From a checkpoint of a small transformer trained on Wikipedia.
Size: 16 layers, width 256, 4 heads of 64, MLP 704 GeGLU.
Architecture: learned positions, no biases in attention or MLP, tied embeddings.
MLP neurons of a small language model. Each row is named by its layer, matrix (gate and up: input weights) and neuron, and shows model dimensions 128-255. Each number is 128 + 32 x the weight over its row's rms, rounded and kept within 0 to 255. A neuron's up and down rows have the sign that makes its largest values positive.
Before each neuron's rows, "fires in" lists the words (lower case) most often at its 100 highest values on Wikipedia text that the model never trained on.

fires in: "of", "as", "worked", "at"
L7.gate77 [137  82 157 101  62 167 140  64 113 140  62  96 151 121  60  93 151 115 179  69  94 111 105 103 179 104 164 135 121 109 134  62  75 155 119  90 113  97 114 118  95 151 149 166 122 135 132 125 138 153 144 176 132 141 153 131 135  82 120 152 144 157 163 142 123 133 108 124 173 130 198 131 145 185 158 171 106 122 122 132  96 145 147 164 124  80 110 178 155 101 136 152 160 131 109 127 129 135 174 121 105 112 102 149  95 114 111 176 121 130  87 120 151  76 154 132 127 149 125 161 122 163 152 160 127 123 127 133]
L7.up77 [172 150  95 192 104 134 160  75  72 170 203 156 151 118 102 110 116 151 181 132 121 144  88 119 162 150 107 116 159 184 110  89 163 146 120  81 101 115 130 136  99 113 114 108 112  85 153 216 136 165 181 114 138 108 116 127 118 121 151 170 122  72 107 128  88 133 127  58 159 107 116 122 107  65 233 127 125 145 183 160 134 142 146 101 114 121 163 126 151  87 166 108 123  80 153  89 140 115  86 117  97 131 129 127 142 124 163 171  69 144 125 112 137  83 123 107 158 133  91 156  93 164 115 150 139  60 150  85]

fires in: "in", "for", "of", "college"
L12.gate618 [114 129 147 152 132 204 127 157 102 159 177 107 136 111  98 122 111  61 135 110 112 127  57 144  98 135 128  87  89 187 136 130 180 148 129 142 168  72  68 113 189 129 122 164  79 128 137 157 118 199 117 108 103 133 115  89 133 105  91 111 151  91 155 130 104  37 101 136 129 188 112 129 222  71 201 177 176 163  74 138 128 150 162 133  68 168 154 160 100  93 111 155 108 102 160 155  90  95 138 145  86  94 114 110 143  76 166 116 162 146 127 122 147 141 142 176 135 151 157 123  80 182  78 134 143 137 122 149]
L12.up618 [112  86 140 141 120 120 131  94  83 155 191 155 171  90  34 106 125 105 164 127  77  98 134 153 178 150  84 135 170 165  90 150  76 189 143 168 146 127  92 175 183 110  78 151 121 112 112 141 119 144  68 101 138 165 112  97 146 104 166 203 115 136 157  76  93 115 152 119  99 153 155 120 126 106 120 116  89 133 123  94 152  82 159 149 117 138 114  85  85 118 166 133 123 144 126 116 103 140 109 163 114  67  83 148  41  81 157 149 154 125 206 179 104 124 133 142 116  89 156  68  76 169  56 155 107 124 144 152]

fires in: "more", "very", "any", "better", "most"
L9.gate334 [128 113 188 185 156 137  74 124  96 135 197  89 115  89 157  99 179 104 154 152 207 140 155 158 123 120 159  98 188 141 141 152 153 160 143 143  88  98  67 187 141 172 121 207 153 148 172 118  84 131 115  99  70 123 109  86 161 111 113 117  78  64 153 101 122 111  41 133  59 142 138 167 128 106 212 202 134 140 122 154 109 121 177 121 119 103 157 139 132 135 122 136 161 161 115 152 122 147  96 142 102 136 116  84 122 119  96 106 148 100 121  86  95 194 128 130 115 162  93  76 175 156 146 101 160 136 107 144]
L9.up334 [143 162  99 183 121 154 132  86  86  98 101 128 119 147 195 125 155  73 155 150 106 155 145 164 145 138 154  86 120 145 113 118 184 104  96 141 195 113 142 136  65 164 165 104  85 130  97  61 194 186 140 121 114 177 115 149 183 143 156 164  89  96 107 141 124  91 125 105  99  95  98 133  63 136 152 153 126 124 139 152 125  79 128 131 153 110 169 153 128  94 186  95 116  58 197 154  69  84 136 144 146 105 116 114 106 193 152 135 195  85 135 132 133  91 187 134 159  98  69 134 140 157 146 116 149 127 166  78]

fires in: "the", "then", "olympic", "olympics", "and", "both"
L9.gate262 [125 113 114  96 146 115 119 201  95 135 115 125 124 119 127 106 183 123 105 142 108 174 165 144 116 121 160 124 141 189 139 107 147  37 101 107 117 164  99 119 146 175  98 117  99  80  94 125 147 167 141 107  89 127  97 116 137 147 108  90 106 121 149 134 116 179 105 115 165 189  73  86  99 133 187 139  62  60 161  94 120 147 152 117 170  80 107 131 112  67 140  71 135 135 138 182 126  77 149 107 204 145 121 100 100 143 127 114 110  97 112 150 130 122 104 114 147 169 196 153 172 119 191  93  64  89  95 176]
L9.up262 [ 99 127 138 145  77 133 101 172 150 115  99 127 146 172 167 107 108 147 125 116 169  95 124 139 154 147 149 136 141 126 134  96 138 117 110  90  65 166  84 141 148  87 115 158 139 146  77 162 153 126 122 151 200 161 154  75 139 149 115  79 173 190 128  72 116 167  93 159 178 148  70 153 175 183 102 123 102 117 115 126 114 109 162 135 131 130  99 155 163 123  66 182 107 109 107 110 140  77  81  95  62 167 138 146 180 127  83 100  51 132 153 128 104  95 173  78 153 160  93 124 166 161 147 113  91 170 152 147]

fires in: "not", "noted", "notes"
L4.gate331 [137 169  88 125 158 115 133 122 191 104 168 121 123 111 118 144  73  88  96 111 163 129 136 101 117  92  98  82 118 154 181  90  98 127  98 176 159 116 144  87 119 189 116 130 165 101 102 144 114 155 110 152 138 127 152  57 173 147  26 114 104 115 212 117 144 104 100 114  68 166 137 108 147 129 141 121 171 112 116 125  83 158 119  85 122 155  89 134 163  97  87 134 115 167 110 173  70 164 115 169  91  76 174 129  96 149 161 116 101 178  52 132  88  90 132 106  80 162 135 147 130 156 181 105 115 137 143  99]
L4.up331 [121 141 140 176 190 142 125  61 148 120 133  86 128 131 125 113 158 174 147 170 139 186 151 118  88 134 138  90 154  97  64  92  88 169  90  68 131 179  77 208 107  93 140 107 183 101  46  88 120 133 154  93  78 126 132 176 156  98 126 114 145 153 130 111  69  97 135 114 114 123 141 164 146 106 141 143 141 114 209 128 146 145 123 151 113  92 135  98 140 178  80  79 160  96 188  63  77 158  87 129 128 118 166 121 123 164  68  69 132  99 135  92 124 125 135 170  89 109  77 107 151 135 151  91 196  96 145 121]

fires in: "would", "had", "first", "did"
L12.gate527 [ 89 191 103 116 135 125 117 157 103 127 146 164 164 131 161 149 131 133 227 156 133 193 130  82 129 116 110 187  79 102 123 159 114 157 162 175 119 139 155 120 115  91  89 117 134 162  68 151 145 133  90 127 133 130 123 113 161 100 143 127 132 154 149  90 114  48  94 128 141 100  78 113 155 110 178  96 117 102 117 154 135  92 117 175 109  98 123 142 152 147 181 133 101 114 114 123 157 145 182 135 129  62  96 145 132 173  71  72  94 160 129 139 133 126 134 120 149 146 125 128 195 129 108 116 168 121 132 141]
L12.up527 [149 150 176 109 124 162 134 128 111 127 106  29  71 125 186 113 172  75 131 121 154 134  85 172 141 192 157 124 166 184 128 134 189 120 159 116 139 131 124  77 103 181 134 146  77 134  73 138 124 191 121 108 102 173 128 126 171 117 111  86  95 119 159 135 133 106 122  36 104 110 126 165 118  84  77  81 114 120 110 130  61  97  72  91  83 129 144 111  88 104 107 148 138 115 135 170 172 110 131 188 160 208 181 149  62 108 117 117 114 174 193  69  80 146 131 171 136 116 164 159  71 177 131 144 137 117 164 134]

fires in: "not", "very", "is", "notes"
L2.gate88 [105 151  66 160 186 149 164 147 136 125 115  99  92 149 105 105 152 137  95 118 119  77 123 107 153 106  90 105 136 153 178 109 125 119  87 144  90 110  92 102  95 152 103  95 156 123  88 144 152 123  79 129  98  61 156 103 175 139 105  96 158  90 178  93 153 131 151 138 126 135 110  97  76 105 126 135 121 118 135 140  90 143 170 117 109 135 146 109 135 105  83 161 180 152 139 182  67 112 137 152 137 126 127 163 119 131 146  85 101 164 149 168 108 129 169 113 113 140 115 136 101 142 145  94 162  79 124  37]
L2.up88 [ 88 135  89 156 102 112 163 122 104 197 143 116 171 114 125 113 123 145 123 105 136  86 103 181 147  69 150 118 170 182  76  74 190 138 114 116  98  89 113  51  87 141 142 109 200 128  94 174 131 112 123 116  90  90 104 148 121 119 140  85 113 112 118 137 129  69 114 128 124 156 114 230 186 172  78 116 127  97 150 142 180 134 137 129 185 181 161 158 164 112 122 169 208  98 143 115  88 119 134 190 119 147 181 118 151 111 166  68 111 171 139 152  91 166 145 102 104 119 130 117 122 178 139 100 169 126 189  93]

fires in: "a", "according"
L13.gate217 [ 99 129 166  61 151 150 117 154 137 137 164 187 136 196 137  85 155 159 155 115 117 129 117 161 150 104 154 123 108 121  90 138 119 153 139 188  94 144 114 123 123 127 139 128 122 154 141 198  47 140 164 117 112 122 123  91 148 148 134 110 179 191 154  94 147 122 149  95 139 131 146 149  80 140 105 139 120 112  88 125 110 165 112  84  83 106 170  89 136 114 129 164  44 100 140 117 102  94 161  83  64 109  99  82 116  68 130 216 124 142 162 109 140 126 192  88 124 157 207 167 165  83 110  86 181 140 142 167]
L13.up217 [101 108 135 153 118 120  56 170  98 126 174 185 149 203 212 160 135 162 140 116  94  90  83  75 156 114  71 117 103  89 129  99  71  88 192 108 181 110 131 107 171 100  99  86 168 125 120 155  89 127 107 136 111 132 156  78 147 135 174 153 151 131 108 100 183 131 147 151 111 136 171 177 133 183 137 210 165 117 133 156  72 104 114 240  84  78 118 120 164 157 139 191  88 151 139 129  85 113 140 101 127  99 125 142 109 118 139 141 133 165 174 147 109 116 119 131 103 128 137 130 107 114 105 120 134 127  60 141]

fires in: "states", "olympic", "olympics", "commander", "community"
L4.gate29 [ 97  92 154 117  84 157 107 144 104 143 153 141 120  67 127 111 120 176  51  76 130 108 140 202 101  62 106 101 113 157  92 134 138 158 121 137 102 138 169 202 128  94 148 188 166 168  96  82  97 151 109 141 169 150 138 108 126 133 147  84 133 136 148 138 165 133 132 177 132 152 121 137  63 111 112  76 128 114 162 138 179 139 131 120 193 174 122 125 106  45 151 141 139 186 107 107 141 113 141 124 152 185 170  81 109  84  96 113 179 185 122 166 122 103 186 149  86 137 181 113 132 145 143 125  49 138  95 178]
L4.up29 [ 77 134 204  96 136 143  81 167 112 142 190 139 103 126  95 103 112 162  72 126 160  98 120 111 169  76 108 104  76 162 132 139  81  84 116  76 110 116 168 165 123 158 198 162  95 159 101 127  85 102 115 167 189 105 174 111 158 133 140  55 130 130 146 110 170 158  99 155 136 131  76 138 115 123  91 133 140 115 157 119 189 151 125 146 152  77 139 140 132  60 191 137 145 145  91  92 142 173 136 104 159 197 135  44 141  85  97 153 165 148 119 145 131 118 149 152 157  97 163  94 112 102 138 146  94 120 120 184]

fires in: "of", "in", "by", "at", "to", "from"
L12.gate351 [115  98 126 134 136 124 153  80 143 192 141 146 139  99  85 157 152 131  91 147 125  92  95 126  95 152 129  62 131 138 148 101 147 126 145  87 137 149 111 181 105 141 136 116  95  96 132 109 149 130  97 209 153 130 121 131  72 174 105 169 145 133 152 130 152 148 106 120 101 167  98 105  91 121 154 114 211 116 115 119 126 153 130 113 130 159 128  92 148 151 149 159 155 107 111 130 134 128 125 124 137  66  98 144 113  71 103 110 124 141 145 122 181 126 107 121 137 164 158 144 117 145 182 162 172 151 117 123]
L12.up351 [ 83 196 121 134 129 122 182  96  75  85 124 146  45 143 138 146 124 141  89 146 121 156  86 107 114 157 144  93 110 151 136  86 134 130 103 115 169 142 145  96 139 180 113 104 168  80 124 135  94  95 129 153 155 107 179  97 118  98  94  99 168 101 114 153 131 109  70  74  98 149 198 157 151 191 145 136 175 152 167 117 117 110 172 120 120 107 150 178  81 124 152 109 124 134 186 124  51 170 161 136 142 155  65 105 126  88 123 156 134 208  68 145 169 126  89 120 139  92 149 186  97 192 114 151  92 129  96 144]

fires in: "as", "in", "for", "of", "after"
L12.gate21 [139 152 132 150  83  92 174 131 123 112  85 128 105 120  69  81 144  59 109 170 105 139 105 129 111 133 135 139  96 137 166 113 153 169  93  79 160  90 122 205 175 166 170 141 112  89 117 125 137 155 147 177 154 108 131  95 142 114 141 102 126 134 128 153  80 154 133  85 172 156 128 108 168 188 151 127 142 103 108  78 149 130 142 135 134 134  72 132 149 105 145 129 144 162 115 152  91 107 124 135 105 128 137 191  96 112  60  98 153 168  91 129  87 153  86  86 148 100 134 124  84  82 157 179 175 104 149  86]
L12.up21 [155 112 151 134 138 109 155  90  77 164 146 202  95  79  96 151 126 156 110 166 142 102 104 103  94 221 150 109 173 181  68 129 165 187 105  83 136 152 123  98 115 162 125 160 115 135 149 122 115 149 104  62 121 109 118  87  49 102 160 143 168 124 143 181 163 137  94 152 104 133 145 125 118  73 110 123 159 121  56  40 135 118  82 152 166 130  78  89 111  97 165 134 116 147 202 160  80 142 124 104  85  73 133 121 108  88 159 145 143 180 163 143 127 142 106 139 145 143 101 114  71 151 101 183 155 132 168 167]

fires in: "to", "been", "had", "first", "later"
L9.gate120 [138 144 124 149 204  74  90 134 150 174 129 124 156 190 139  61 187 107 166 157 187 152 149 126 154 168  85 135 131 173 106 132  64 156  98  98 167  55  87 162 138 155 122 103  92 141  85  91 130 128  71  84 120 155 150 111 108 136 125 131 183 160 143 208 123 154 127  83  86 104  76  47 139 103 102 139 128 103 158  75 144  74  90 144 134 162 218 105 131  93  80 204 146 131 114 132 157 141 152 152 130 140 145 115 148 150 123  96  57 178 138  77 179  93 135 119 106 113 165 130 155 164 175 135 130 150 103 146]
L9.up120 [ 98 114 147 158 151 130  95 148 114 132 157 118 125 113 142  53 137 123  96 141 193 134  74 113 132 126 139 180 127 135 128 102 135 137 120  99 179 152 100  97 135  97 135 173 133  80  73 122 114 139 138  73 171 104 170 154 164 125 105 102 129 164 158 147 109 104 115  86 148 103  85 150 136 157 116 120 102 119 136 188  77 126 122  79 155 170 131 152 146 103 121 119 151  82 109 149  90  96 123 127 120 186 102  98  94 150 101 116 106 194 147 206  98  76 120 177 157 165 166 149 145 123  87 131  51 118 109 153]